config = dict(
    n_layer=11,
    d_model=256,
    n_head=4,
    n_kv_head=2,
    head_dim=64,
    d_mlp=1024,
    vocab_size=1496,
    activation='tanh_gelu',
    norm='layernorm',
    norm_place='pre',
    norm_eps=1e-05,
    positions='learned',
    qk_norm=True,
    attn_scale=0.185,
    bias='all',
    tie_embeddings=True,
    parallel_block=False,
    init='normal',
    init_std_qkv=0.0213,
    init_std_o=0.00454,
    init_std_up=0.0213,
    init_std_down=0.00454,
    optimizer='adamw',
    lr=0.00128,
    lr_mult_o=0.604,
    beta1=0.9,
    beta2=0.99,
    lr_head=0.0063,
    grad_clip=1.0,
    warmup_steps=339,
    schedule='wsd',
    decay_fraction=0.76,
    decay_shape='sqrt',
    final_lr_fraction=0.0,
    batch_tokens=32768,
    seq_len=128,
    doc_mask=False,
    train_tokens=350400000,
    steps=10694,
    dataset='wikipedia_en',
)
MLP neurons of a small language model. Each row is named by its layer, matrix (up: input weights; down: output weights) and neuron, and shows model dimensions 96-223. Each number is 128 + 32 x the weight over its row's rms, rounded and kept within 0 to 255. Numbers have three digits each.
After each neuron's rows, "fires after" lists the tokens most often just before its 100 highest values on Wikipedia text that the model never trained on.

L6.up294:130156177108116130083172130126152130173098182068178090108113132199148140138121172160129142100159166186145148149085111154151141136123120101150103180135148073105149126110115055115143143155131137109105075112112130196140066154117116183126091127115161098169127079094162135141192138165162159093150109089106146161116116167134144088093115156146104166171140079099215148163129091138117171131158
L6.down294:153146188106124122147145124128119120123145193119084180134105136121137088173104148111120107092098143186164111141196185111165142133148085093156104136144127175157120137135138175111109105149090161093178120154114135152123103090076144113128120167114152157139215200091181146103099159135143071108107132137104129084114159189166102124135194081108105105115133143083141131146180139111165094114128
fires after: "==", " ==", " as", " b", " B"

L2.up182:062184138136118106093132146080104182136161157076171140106056152137110136103122168165137090141200121141061148086122130137108082107117053140180153162140172125101148145117085064131111118093176090114133118126131064093127161172141137124154083159168120080150104107114176117091185078107170166068148151180095116155152087171134220160095136036126154158140165105083161117118204115070095161163146
L2.down182:112064166148125160122155092077196138164126141170128138122113128095157051124136057182114123117075084165149064090124153141132074199129090157140113112112119120159116185143167126076122187117145134196126117151103080146106162124084126139131117133150041134082113140063170099125115152060167140143060123142109126158110109097123156122123160181108160126103139141118150088150114171136117101128164
fires after: " st", " l", " s", " W", "r", "y"

L4.up178:015119108134155045127165135105127126173136134178091077132191149090225109098099146132166119122184154123106118126149105098113110164104147136094115097139138183154124154145114195149109120127118118077132174118088085141152081141105075163102155101121156172126123172143193138080161133139137150142141108144140166129145146135145111103127110094113126116106108172137111116187093131164151137076074
L4.down178:167121123159127078175045124139152182151105136097153138117107205184114201113141101128090190159169107091169133082098129190143104145140137143068158170141124189096131148135152128127102144116135118166163131090110143086130159078182108157194121145088097159106098149100128175139152118189115140129087135131138134202135192103135167201165103085107125115137122050096101122137154130077130132127061
fires after: " the", " The", " m", " b", " v", "M"

L4.up298:103125112097134117136176099118080117148130106142181153144145058162153102154165147126154132143216173112061170150013105138131120146145125054171087146195131120136148188112122132216121141094152168151165079165115187113137096154146066103088113118141116184085133142141180123113147182162125141109064140135109127153111068135133136162085088180130133110147079140181179082135125150172168113076158
L4.down298:131108170037123103110145098142171086174164046121120173092147155165080124156126039124090150115114170071124093174107173105147096113126124109130114142205070112143104132139104181142118145128115187143163057088109070128095150134098133095169133160152086149119181129193104136127135121190099143135103147080106150097146115103107120138144148175150104177113148134131150143102126134097121136079083
fires after: "\n", "7", "8"

L4.up404:113112127135121139100194075087125166150098119115165095154075132091141140114141150148176123136183109089124126120162146070095098055120135102153140118143142215109182141175082143166081131096111148147150150103143109078083158152109138111155098062145113128142148146130112147122152208089099163094120130156095117118182128131081159101143117093126121107151145145169135115155176156135161160100151
L4.down404:102138129118153115117104114161122155127109130134184147143078138125158104172152140089170129167207153109093108137089142150160125142181052207123158140148136178156126145095169110132142121108152107112119103156108125130138134088098196131174187097104171126093134129121116093170147142125153134088160165114119108135086156111189151157190096125096178135095125121115147110164156088099099167166106
fires after: "|", " the", "–2", " The", "t"

L4.up604:138102142130098101095106126096139110143103184124109093083104069080095141075125106156170136137158094136125060172099122106139093101086159086161138161160137122103103179160150169102141123120153149146098153090152104093106134182117113150104110123124114163110132108120096108134170189112152189131119146116118107186188106151083178135119135109168096114116121089130202157157109145159209150123096
L4.down604:179162123109168063167089128107115137163180191148139112112113090095110131152095116133165103181119115143125140151144132090174210106095146191142097162166183134141109177110126121114083138142139118219128129131169189116104091127128064175129177120133172131109162142155154150102110105139092145121105172132152118181089145105106164144160145089074114097108090137101114116161130146118117100098127
fires after: " A", " ", " M", " F", " P"

L2.up616:149130160068111122075160095128127109195089136137148099107100104077171159112055137170200137140179108123086161193130099132144060103128205088093125182134136150120109167130088212117080152147126163161142193090173102121139109169130159187132108119058159108065150084114122082136117156125186155145141118108134117117151104100116146109127075076126175158119086131161175117143117154137184157137120
L2.down616:116149135075189160120122134078112146185110161114112066084150149107106133142040160124122087115151096109125114135158105177181190140142135142126113195158130128122103162122097117118119131117106156176115175146120117098102137134129108146121119117132153109146160156096144122093096092188192117116091148158145120194157165056105123147149143120152140160124060125124144144117088117072127138113102
fires after: " A", " C", " K", " P", " W", " T"

L2.up982:146117182118183179119125064174096109134109127069130139099147094068177122127090121163114165088154077162056153138126050142126151124040143110164147137121141114111102159133121171141105111163153109100136136141139119079176154104099096126183091120121151183099111095142210186147118137091192134135120163079134161048133119120108112155090143086173161106154139095145190176141111072173179171121139
L2.down982:171149098121125177092157167136132096153156126171145133155150152088157106197143117183106087150130120156116124073086149106150103092154145099162166160131110202082133088140102104158131190156151108143140091152119102099099121124151164115090136099112199087118105155150082086128142055126118040106049083152120158111102152173125132091129124161156131181151161148105174093145145142182132109171158
fires after: " N", " an", "A", " (", " f", "-"

L4.up46:105130121130136120141130075067105145164123113146144118157106114122172141128125175141171113147177073132138172128122133116091076148102096085103141134130152142133107106142102169110115126137201100100191075130159097155122135120164157131123103137115169130069098082188193149122072158133124222144196144151091123126196115074194160100085109130076165051075108116137126144136162103154147132143170
L4.down46:120138121155154147089118133114105155142145124083110090127087106154177154131117141121057132100155070108125127088106160158153100122170169151068132127089164196104101070106090114075133139135107105119140131127114066097118144079165151147175090112096144117129114120156156141187198125126071140126128148181094099146126071085139162122131122115139150127103112103094157102098169160166098177154096
fires after: " the", " The", " w", "W", "The"

L4.up347:051113171060193196087158158130112136141159111074142108107073055109152149130188118114138066167150153153085133162091120106116095155162094081189112120222123153128122167104117121123148152102123145093135102106100193071158079168086139149112117173150101143161153153137138147153083168158103127101067128121111191089121097144133138124125110150162109126121103108132150127162165131180150149151163
L4.down347:147129153075116107136165103146127110164175110131121111117211125151138168124076086124109139137098110107130133175128140158142105076150188105144126154131072201197148112130120163128087185147154158184169063082086084076161110170109147130097099125109094137123168061146138121157174082169097139141094079077108159124129111061149109171057130191151146191112170098142157106135127157135119106125088
fires after: "\n", "==", " ", " P", " ex"

L2.up704:088156134097151090127163100167100098090121102156153168090103081136149156134145174143133190070149199096073158160107078099134179134109122129211107129159130132121088139119126137177101106104145100174112129151143118088146116123174123105164123133139163052097114141161166140109084128180144189091067136136084155149187128160142182092127096172131132094162143111075105110130121049103116082150139
L2.down704:131141071106143047160124088121159116121137115151123108165149126108138164114121077170120210108086138112114161101097138145134130079151109119130063144170129122182089116146145157160162124107072103140121069139057132159103135087083108207121126181128085130110106099172152118102125115157091114188091173148204121202086185158159156207120134139102110095146151139058151137087070145143144116133103
fires after: " st", "it", " St", "\n"

L2.up409:191175172088139126082196131128150097123143153065119091151058094161117158089116212121144128145150175108135103133122067047115104151097113094156109123138142137118139174150101219150085220146141171141142142103162112113124132124146105135222093123156120128116162119113075152134170109126183138105143145107094093065129104155130132179111148192095139149197111078180155118139098108134136122151137
L2.down409:085104138123104139095156101126065134127125123172138130091156110138130073082137127112144139083143110185171117168130089155135108077131177215094172164103050083072092109134085162096108126164142106077162126144183084173164077152124101139100133087174127074144145173138136110121138167149078168064128083090118146131153152103118123124050105130150096119070182139134096139179093159104109054093105
fires after: " D", " O", " E", " R", " Gr", " F"

L4.up947:119173128073129125070154124136163201143094117130156113162093138166132172196129160137152154061159138176123065189085128142155140143133128104105050173187095112128104117136135150102079087093184156128162170139096119097124075143173097146084116131102180125083162173073128122181080152148187156157155140099078138159136091164181132155120065128154135099135210152189140122143132090103062100091122
L4.down947:153052133096090108173133140077122099128143104117148103138152123159093147240173084105085088150110106141139125176152157135115133112108140159121135124183000098132084152106120079138123100159127154101137135116158107108121148130146168115148147116115106102135119159149113158125094108184096158143124153148153134122143100144088154136138113180122094104071140109140132175139130116143113151129118
fires after: "\n", " b", " F", " and"

L2.up849:094127113115141062103129098131148136208089145162140109180094093083108198154102151162078169155162165133126112103127071146131108118145121133117110122122165129120101128162086157171053150062124139194114105101113119168136090168183127110082097167159113158130129113100176100150087119139158136134164146081125186094095137217167155092094096160162146110200123135155142112079134145151125134131154
L2.down849:107088143093210119169102123095232104113193127173118114144165103089111161171120061066134092165135056107099102111199161089129110150134204073148152138133079139114177096080130135165069136175144125091126075144065106144165162055142126160139130184047137151135106165143124154141116151151091136162110129128086130117147101103080131203109082128118117189093136129080128111077103150138106146100090
fires after: " ", " in", " L", " s", " l", " c"

L2.up42:120110143125096112077137137099135125098156136132125146148129058122136119155165198099117077156185089201137100126062104136126119145159165063140082127192134127151141116173138089136095152082151110136129058138205147128101083158185067080058103117128105138064139148122170156161107147121124158143163125136138158162208114130165154135104085117133136079069089115092117121126159139144134070107129
L2.down42:152092117146125111070201106127078134149138170082140138173090152154059175136129042164099126081151138101217122143118165123155156166122122144102158117111134164129129167091100124094169134157123136187175123062141148080148146159142187152166126137150100114106101195115123098087095096140174166102105035148137084131188152121101069096148141146105079133118121190167158163114181119104148121122182
fires after: "\n", " H", " C", "c", "H", "oc"

L2.up31:069127074077137077130167148076122144156106106127164145149165093087125162156154105121126134186180109102110130119082085136113182139122104110150133099108190192085128197126123103158194135072152103143071075160116120137143137221172099165142078124147094123145104098121152105130112095124108182078164188104121154157138073119105120097128123073103134053121134132091131165153158138146110107131099
L2.down31:115169130141148144079086153097136109098161088134133110134112142112154134114083123107145112095088186133108168187105129152104152117146198109063096109113179144130146131100174078122142067115131149140136165146169102108156131153195140141151093123116153139112065091102167078165155116085128125181132083156182128097132120155112146149160141086104138188144117134109102115163177135143144077107096
fires after: " l", " st", " g", " d", "it", " L"

L2.up915:100097152170124176075125078103125135163116120122177144151118118148148082113110144088115131094129190200099122205069114126180107171097099126102131126132175109114193045121093075100137138097117105102061134135142161144129105219116120117050146043131142096137153169107162137158123131170161132116100119157170162136113155134126162095161134148184122131105116118119164186125154108136130150166145
L2.down915:129137210167068139126163194139141119144086146209101101170136095131082176168121110157103112090104121130125146103126110125109091096195144132162092154136100139117140144112102127152166151188150106119118146076179123104141098087122134128169146143116084162132144092134118041087127158110098113085052151083099126098147115140113164172154136116147119183140134077113150174148115187191090146170149
fires after: " ==", "==", " inv", " pr"

L6.up772:160088151113150172163146133116120066155107140153207115123111129134163141097107150105157179201155116108132167113160074104126125169104151071090099131094155109138120174093150169161065170145157126171081127123157115070119083135070058062081116069162155136084146175171145218114154126129088157145185194109104183133101142124131140102127119144147108117107187116182084175118139132152089122099119
L6.down772:130110125186109154117083135139111092122087165155096136100104150135132147057103137177081171103098179122122097067080218108123120161138093102079174190140175097110150115132159116119119130133183085121135096175124140133127166102112196093064065131062098156163123128134131031135141114131140121143115118137131112121148142081165138092180167142081160078172070142112140144113106185095131139137173
fires after: " T", " J", "os", " M", " An"

L4.up3:121164053155117147048085173155113165129160161127103104077079090157132123096136132104134135085185100134122108128085136142134153105123073171152130084142153092118105072142128098109118118073141110115152095102157141090152070158091085186129095159177135087158058107076176144173054092133137192171151125109134140145159129158192141106072115088122110127174136092090128126154135082124066097125167
L4.down3:151105177176093037145123080185106172135109131121108152166071065115111155121099110095180159155120141066134145137126115164138110115095089117139136130073160117109141083142152170113209151125111170096134106149117058123114160173085106198127133101114096123143106149137102083121064140178064140177160090116178121091110158149133139094146189076108078122136108151117121116136161124147164142120128
fires after: "m", " b", " c", "\\", " B", " C"

L4.up36:118132132100121076122164106087117175112161120126086160096142113123116109153157115139122182210124070078146114175099080112142117098087096076064071080129109169125129180171130171172107129134154144069085166076166161128137143126186073153159088102126130123135206079113148160108117101114174155160142160106125133122121090142164133130196056146150157122177108128132085112137113096130136167153142
L4.down36:143148129212090158117142114132131094131120091162169117103179187128086110080153150097112162122152118154146128123164178123140113148167150126130127145143127158104183131134132109193135113186120162122131144134087109110140125118126158114135140078175120112147118164121135143118076114109146150085182072112171052137113111062106179161063094100107097174088153174138142192100166142125111120128108
fires after: " l", " L", " pro", " F", " d", " D"

L7.up338:090176132123079110073085138175097154136075124114152177162081092103087129188065146189085094103131122167137075161110135154133087150142108090165086170158134130178142136121087103145121128072125044060130145121137177106105099123168077101093092183144132144095144146120114126145088126118192150126129082132116116175059085181131137139108102112135153157128105147164184130200139102097116204140148
L7.down338:077136091138153100142118173174144137114172144140132146127095153122148147226139167093108099120144117160140146116149175106141098117096147164090126144139078097099160142152120194154068112094147158143184109165162157120132131147154138117145080118046153107086121133102088066136054135146131125138129090091146124141123120129109150148152061114124150087094135124122079124107148117064139149156048
fires after: " s", " in", " is", " ", " d", " to"

L2.up461:112164139082162158101194098066153143120087116142171161102142133074145144118109180140129156126173146095094125165197090097120136118126119103089115119155148112093143145165113107126074138084176133158119145145099112106154160136144138169199131092146141104147124088155142204172155165125113139083100186129162122137163061120101106077139084109112149117110144119230145131203128122167107162144110
L2.down461:127095150126150130065139076115042177095160219133156151108121107130128171175080139128117183117161093153138112137146156142118121142076206078108183101135155113045099100180118116147187184154080051157084156145126095081138106232119148122147070157142129123102105134074111122130106132184118144111117154151160147168130117141112081104128100154087161133111160081163137165182165126126139081146106
fires after: " e", " E", " O", " N", " ne", " le"

L2.up376:106115114108135116149178092065153176134120152056152116099059152118116117152110107198072133125153127118113139167129065117147151190070147076184065101134128092121096142155136142136101109126225115083105155065141073125088142146097113146145082091113132148100147129145180145149136160116128206088121144151155116099200135101112128137139092108136127093092111121184139154181117099127129147174104
L2.down376:120135114169132083076124153159109125149083130154142120124121132207131199137106137123176184135132109143130160135125155136111131123117117136163173136111057148123124087136157101117129113090167104143168104139147140147134111141161200090112118123061123101094101122135077117127107053105087131138129106102162124116111091128087150102129076117130100114110063140103153080117132111219134096180111
fires after: " the", " an", " a", " A", " The", " his"

L2.up888:151136141097178065161223128146120106199084130145153103135093117093107143169107164152127146115151113113120141164151095109124160160095125144149106097118153144088132158060087117157086153095218121104088117166135148176131105147148146138097094191129134118150130115155185184125104156168142147184102173087102173100118087098148108110164116159172147101109122182139092149156102130155196153172144
L2.down888:092156147141118189121166079182174133084118122146081125143127129065136120090106166126151105080148138126056145111144137159131135112094120091152097152117199214140146102168149125141096097154088154160134144060108129098142155178190078105090089120142158158168111104149177088096120111133136075083173105120106107147136134142149123150162108096169067116124142180112132188153094168084189094115139
fires after: " re", " r", " l", " g", " e"

L2.up61:069142122118089115158168063117116147114105096152133112068100055111128094116133143159146135121107109072081118173126029113115140146105184142164144164100148111131116127133132102152159135087179125133100146133127107127087187219126125139126122086112166101152105092152150166150107074089145175109053176112123160197169076148111144121151149156142092046151121067137151167060148154181184128136149
L2.down61:088089160118160124157154092132124079123149111141090141212171103129186107104203105148148158050114117175099119049171153105117130140216076195067129146084102158163148135147139046152140076183138171125170119134123144179154136068131063181131107064119127106133120143132078088110138068137087126115169082118156129125154102127110127124147115140143129113101164137099114126079158100102129085119094
fires after: " N", " e", " L", " h", " l"

L2.up568:102130126120116148095156163121180136142114137133189179120081100123133189119159153140185129130169145100129109111060155141166138125110141196165116126135170159106131139100059124093172115127152072155102115091130107158157085142086123173107124147137116055143109116102122108092091105174104116110125136079092095162166129231170136137087090153074171115139178100094120115146142126168066068101175
L2.down568:106116126127124124157158174122140135191109136090129078158144179125087093122177091136087166098175124123133154106087166121112134109133135148117076133097109177109155131073135138124166087146168140131116155117136101087155173143109142168113082117167158151107102175127163201166062106179122179123133122130177056147127149148104066148143100124124141178142115142130194130140151134138087136165099
fires after: " B", " G", " b", "ad", "B", " "

L6.up98:166155137116157075150127091163148141140110125079141124124072096099113151139142175191125136184108066138131140134101140148115123129102084125158161163166124138129159069114143087140085156108154079096103109142140140118154089156124069138117126137120103138119150128098114119139072124099184131191187134059087092109077119141093142100137125136147173126199130116149158120109143169199178191137144
L6.down98:147167126172140082118073079109152047111121100155101161147053120122141122106098111122071120159149206143124137122115148107065082141101144154108164150117097126130168132094169233143097107117054124103202097120187129130126128078169089116183097170154114096183078130101084191057141091120161121159148112128069129116085104110117171126163111136192061125130165127126152087132159115141117129102166
fires after: " s", " to", " is", " as", "om", " was"

L2.up209:091163130135126108128160080194132137123089106126159112070104103132131134104125125173156118142114124164102163111155073080159194165067144118164145102102144141106098123152151183206124178127118135106115139124167119084140157125132153141147143082112105183137109153157107121173177084084102192129126156106087128144161118138144127135186125176117149128059117114127154133112128150132146135107121
L2.down209:142092138060167119099108141131146127150142118177183146128172147181139135093135085171099121060111128133173117129171136109136158152128082148175100070128118226107159126120112136128098080127082102164151112123131137110167101132176096094142129114044147083118101137074056176120096131179158144126141160129104120142144123124135137181182120161132110143128099166149140142146140111121088114073120
fires after: " ne", " l", " L", "ran", " An"

L7.up794:123153149129088122112162113089156131174125086072150112126090124128092135140195188141138167109131076177139102158073144098114098144169126164147121142136139131155145125135138072068095155124138109128164154135123136177127079133144087180111090149183186120134137150099164110137173117169196188122126102181140156174103075178140170121158108106115160091128194139122138125149148090119186153147144
L7.down794:061050099088144176173125114080055136137157064131137131177122097194160100193138117127103160128111119121168121119153089108126131113136147144114116084151083170159102041191107126177122091103107041145156167161151188106099175085091104073115121118089099121089118111179150161156058121160162118105113174151122128114142096126176161096088126134156123112096159104142170075155152126132116159100091
fires after: " d", ",", ".", " place", " s", " un"

L2.up801:139151144106107096093164058073147212161142174148094104078083089111106117150168138162142122094184075138115107104100097132121124114116085113120106085105160161095071118131139133140121108112164108116139110150137176099125110146139114197176158127118117124140137152119177160124018125096132194138056087114118167074144142115146145104181093095092170077150159113181148119135144092107151147074173
L2.down801:129105106161120194149128109139121152124169167131123089145076103090136146181130108079099166127139136072092168065171117175159146112124120178138161163120124152170093038138221118196158074040118074137151113145128151094133081123073122146156112164123163144173162170062153109084097156095095147050178120086077128164117114117141145115189114168087132083151146119158132129134100101090088124149179
fires after: " c", "|", "se", " med", "ir", " the"

L2.up765:087166104081159123112211134156127120162098163103137143119078146066082144165084157171160168149192073114081141099159102095106163145085145077132103145185143183137113186127071126149131161131138140144106135140128061152138159145136109172184074066147147118183106126158168165112134120054157161107127165050158077143124016118138157121144096074149108078150170114116159129137146136193136132156143
L2.down765:165096171130154144091094100113085100138113077148137131111113120122134150128140087148117084163152140134136113154123081106100145136152175111148112172086084143121100091141170159123081158108104095104171100166109191107087143112141140094157154187138099117076149155142129117120181076114014111088078104154105110083142171143084103107173141137091106156105119128183091093148168077142103128086096
fires after: " s", " e", " f", " E", " N", " F"

L2.up350:141146117047111125178175117115105140098084118094129105102114102124097163148180142111131175151172108109098151185153083091131166146041118099172087166153122138082083136142154159120115168071136129181123158161147150141112186200151120147156091144134113144108140078138172130179115095141104129103103175070123192138128059114165110147195130137088140092137124129086123115132159164190184116158128
L2.down350:121117139144094128065125131132132107128120151127116096146138106128142128145129094118133105143085166132114174138124083150139163158142073093115130160174112148130083129137118147133158176197071171085195097145114130158134087141182167134047093184128120097055204133132085109120146130136115167135093079112173132104146108173120141129165141100120154129131146103179117134149129088163082125133151
fires after: " l", " d", " L", " A", " e", " I"

L2.up742:111147095134202138086123135125139195182079100093153173116071118068079120139094100167084154120178132082122114113130105113124118111127138105145110099137209127090143125153135082154098141141108131073088144100145105095101119125154097145142124137194141159130143098088220188136153115071144144067145110143123089153076071098131153152159152086104130117161099109128162184159118126126141199183111
L2.down742:135073147178106139173141109108137166125145059152163131136127099092104123114167145133155140190073108161119161141136145217112115124066118135080080181041073169132125160125117149136089116167157169110119103102145118167125081087110175081148158115082123088108143066139097149116122105117121133100149107113202124156168097135105115080107131144095165145181111154132097081107087150126148120110133
fires after: " a", " an", "y", " l", " f", "-"

L2.up683:135135089111138122066130176098144134148086148065148145108125058117125139096120129174211132105163139156144099175164132158121101223112171120106150087170176138128164109141106096147180123130167080083110096100096131098183191172110076148102118085146142128176106193093157201128111134177148108102138117091147141143143140129108151152035090160167092105113150128155138113121149079151064169154128
L2.down683:149118065083078088134095177178152197086092167137148109091111129214156134126102099151118192108164157091146121092172179123086106139157077070135149157123137125073120174123161179123119112067138096135124106152094147110156165149119126201109111107148138119162078146157102153140114124083093163151153113110187167129158146110116133128109117083092123143151144111137178100092147186175150144101103
fires after: " m", " M", " P", " p", " v", " rem"

L4.up713:096071164137110162107115167119124132150085127105167127143144070125116136100147120165149112074137156199143098165099140149108070140111165105139082136106181072093121098169111074154143088099188134080111087130120143097172098151159059130105156158085098169183115130127163117118131104126155135173144135154109171094151085135115173136064117153196114183178121125152215147088143113112110144136113
L4.down713:053135139104091167179142157165129161135139109130079148171119151132163156130116147156174115138146095134148095119143198124103115135110161121127151109150129183083201119168120097143145181180105099134138108145164136120154082081166122138083026124141132088158076109109121075114104148099145036108160113127120073082118156100172130115140111149136127094151109120118112213120170165155139106128129
fires after: " ", " in", " inv", "-", " ob", "y"

L2.up175:134134105164180161082126107201132164179128076095147162110130103130160134098124171159139168092202168124069157128067118139151185110105115114162157095133124158096187150132109114170084126134125103121135150072107133128122127139126100146129055130146208127094126114175163111140085166154109115108152114126088073128135106191157145133108148137107156097086103099147165120144123115176145133086139
L2.down175:145106173185127207081130122092113102085109118177146093121094153124121176107158098152160127168124114129152107128126105140132083081130121127098100086159113153144190112145097105153124199187181113121092177098117197059119169154112145167113115156155154173162185132105042133124170179108123155135149121128104097168098086142087135083178157152131140073099166135093159123107162178137134153102170
fires after: ",", " The", " r", "e,", " ", "use"

L2.up983:124195156162150137090146113121095157116116185133101139094083145130135154084117141081091118098139145162118154140094096105154154117131134130154056078122187137100144090151092169135149117119112121118153125101120150121154097181144132157139128120090108079124133125102212159072091111109135175137116104137141123139153151190173139112077146060078154138209215067138119134163141094142110102121186
L2.down983:167158081080143107161118188114141144098148117107109140169164163158173136130144188067146120193104197153215129156130105118093103118127123111097091110147167139217167150120134113095173153140062169118185072149139154129137096127119115176106108105092137100168148113162141118147087128140140130159108137141093088119136136128151114092133190101068112102121113127173142116110131078085145141165103
fires after: "h", "m", " B", "ah", "b", " K"

L6.up1003:158142106146119140132136069099149147190118144069155123098126093078096138124153150146158124122148105197075126094107140129097127139136117129192100144152128093131151114148112146172111105143132111158121061116145156102090142162119102109117107145133108121123120058092100163100118134080198118081106135061108148052174123127193136119139128172113189095154154083105124176157110148162063188167086
L6.down1003:161118135195119167050151097163140115109065070149156126143106095055152123130181101140175132077130155132076174062130125154158133138114051136170134104177091173121141124136141100128175103115067140147126116138070101126151137128081104138162091135117098134137152110142141131100107103164086104125148126104070112174178121093101164111142108216149072074137168117127157065139169161161135162123133
fires after: " c", " the", " l", " C", " h", " p"

L2.up863:106094100143161138098123087159153122107131132096153115126084126128159146093107111124176089083149138135122116136128112133175062069198129075126124079141149139109192161127148137130095099087168136085140136127137093144161132158106108180093111142119139122074092131116121134115136146166149151162169098178133165142137151165125193101058096130150081059133116116194173117138157101118202178052093
L2.down863:165118109181106126130131107160173159145140112166082122137158093051110152153117134141123124072178138084183123065110186103165205127152101097087202161143194176195156165097099137198116151131119080088127115131088119047159126113128121179105128113167143124080096136128110152107081098105114112133125172136112153117128148140095064083102136138106142138169104122116135159100132129133130076130101
fires after: " T", "oc", " P", " C", " c", " A"

L2.up954:161152057126161090122156110141095150115094161137151160106092133091106189114138117138135103131224148123137086113126106152172161138134092136112087076121208141130180148131134176086098140129111093092117163095138132121120142132128162188164076134171171122143078119119101163157094084167171125140163162190064084088151087173209103085090145145114104126179143122123128151183138111103092123138166
L2.down954:137138190187125136145152082088125121122104111116146149165131100137086148153140121117142091058132117091072143105134209141125124183122108141114085178183086075138082137109083119083195163119099184078123075074168163129110180143083134100126139200136069117142119096178098132094146114127089162120124137135125128094082153181162183175176133153139125104129166149069105100113110080124151125177092
fires after: " b", " B", "ir", " Sw", "r", " gr"

L4.up791:098155141142140093093158107130139117119132168145135103066128025087081112110155151109136126144133085111072163127151121117152155109143130082177116159108130102137107094090169117140097172135172093160126104152140135157156159165139181119123128124115120150169108134129126137119089126110124198068078195104045165126107115112143139164167129193158136095161140117119184135084161119152160119154115
L4.down791:151091137167121163127166088125120150168133132227161138121154141134163102107175170091157099117130053117096133159122077138165117130107164065085108162105177080147120104178153160125120125112138136098135101166115172133124136165126127112091166115088155086131148112107151137175122132160147112107098086099072150088106193148168140115123078156160093079181112139141125043090188082129158125142116
fires after: " h", " l", " pro", " L", " le", " e"

L2.up137:125152118093124141072150126141111133164116112142179127118120049120117144159062145116098125154153136156127065156012080127172165181113129103104118133137133131123146070145151143147137146090154127059094112083132178146173093163077103143156150107170124140156163157047198144156134100134149149105145159048097139152102112179170085155107099178117193120131115093136136120126153130144098120094128
L2.down137:120119168077147103170118129141164109111134130081078118071131135114116114210142193160134154143138151112108142166095130108137118126170155121099128128200014196145175145085154145159161152149069102141138106143115123084115107088147138127146118152140075159106123186147170124105134133201138109136156128086118127104091096158168128093139122188114105133106140103140133145120105117167119090132167
fires after: "\n", " An", "oc", " of"

L7.up334:190165162156139163119153082154129188173143071048147143106102099115083111099155119108130166165166156125079145088128141112143092135096057118161154085145148131121167073174115109135090144101105116120185118007112141098183110144103099122126133091142133123127101083111226116152201157111164157153117108164094098136159173151151181131134140083132150072200119153097138133094098143108149130137169
L7.down334:092054115125125148118156128164097104091140129174142131118148102119130123105074164164072101112122150153083150174142112136149134107120110135125101179159147106115150162114157098107162152121180112088132114141144125057155102204113144123060166136071149174097142171133110136087113123112104120094175132119171187170121088116138126083142119120105068066084090158158164104076077125128159128087159
fires after: " was", "-", " a", " his", "at", " act"

L2.up528:097095078136116164140150082087127092122148193125153104108121137075129091082167150187093131119109098178107127091112117143160098097179148074180152153110150147127174059120132091174106124071174113079130123125125195116083090156112179109145124153123146118102129162135190183120120152099160126110087118116101153099166136090138123083133092166169138190126142075188138206087153138144158189156085
L2.down528:149094143139110089148105148082144114149115105203170044121157127133117181121109166140118179108122135083121162112124169140192110112083151127124108148132144044119101114173114150114090070132127136147109124152081117157142141138097193171147175115105155142110147118136141149135143089166121166105138131082126136163101150200141124107138134151099125113120125116138159040112110161139067104141042
fires after: " c", " m", " me", " h", " C", "enc"

L7.up870:129110114107102100161134098125153173129070125109133111114151159084163101136115170111128099142168140134123135134048079130129068162086115096124144145152135149150113137129097123183087146103175164169128082089111142138124152134083117098125103099111157123072169151145120185102133120138088118127135174141106143110130128119137106140148136175128170083069111101122160190132181151191156202134125
L7.down870:136177137211165124181098167140099174150169164100125140136148171122052134109135156164083148120148168098119138084142110134143064146109037180109144077133133105124123090133088175114140087106169131115155114151107204120194160133100110110148141148074112158136089146104200215155049084108147177152164126107141143082114130054142114116094161127164142108137105151168098133085147161148080137125131
fires after: " T", " M", " N", " e", "em", "m"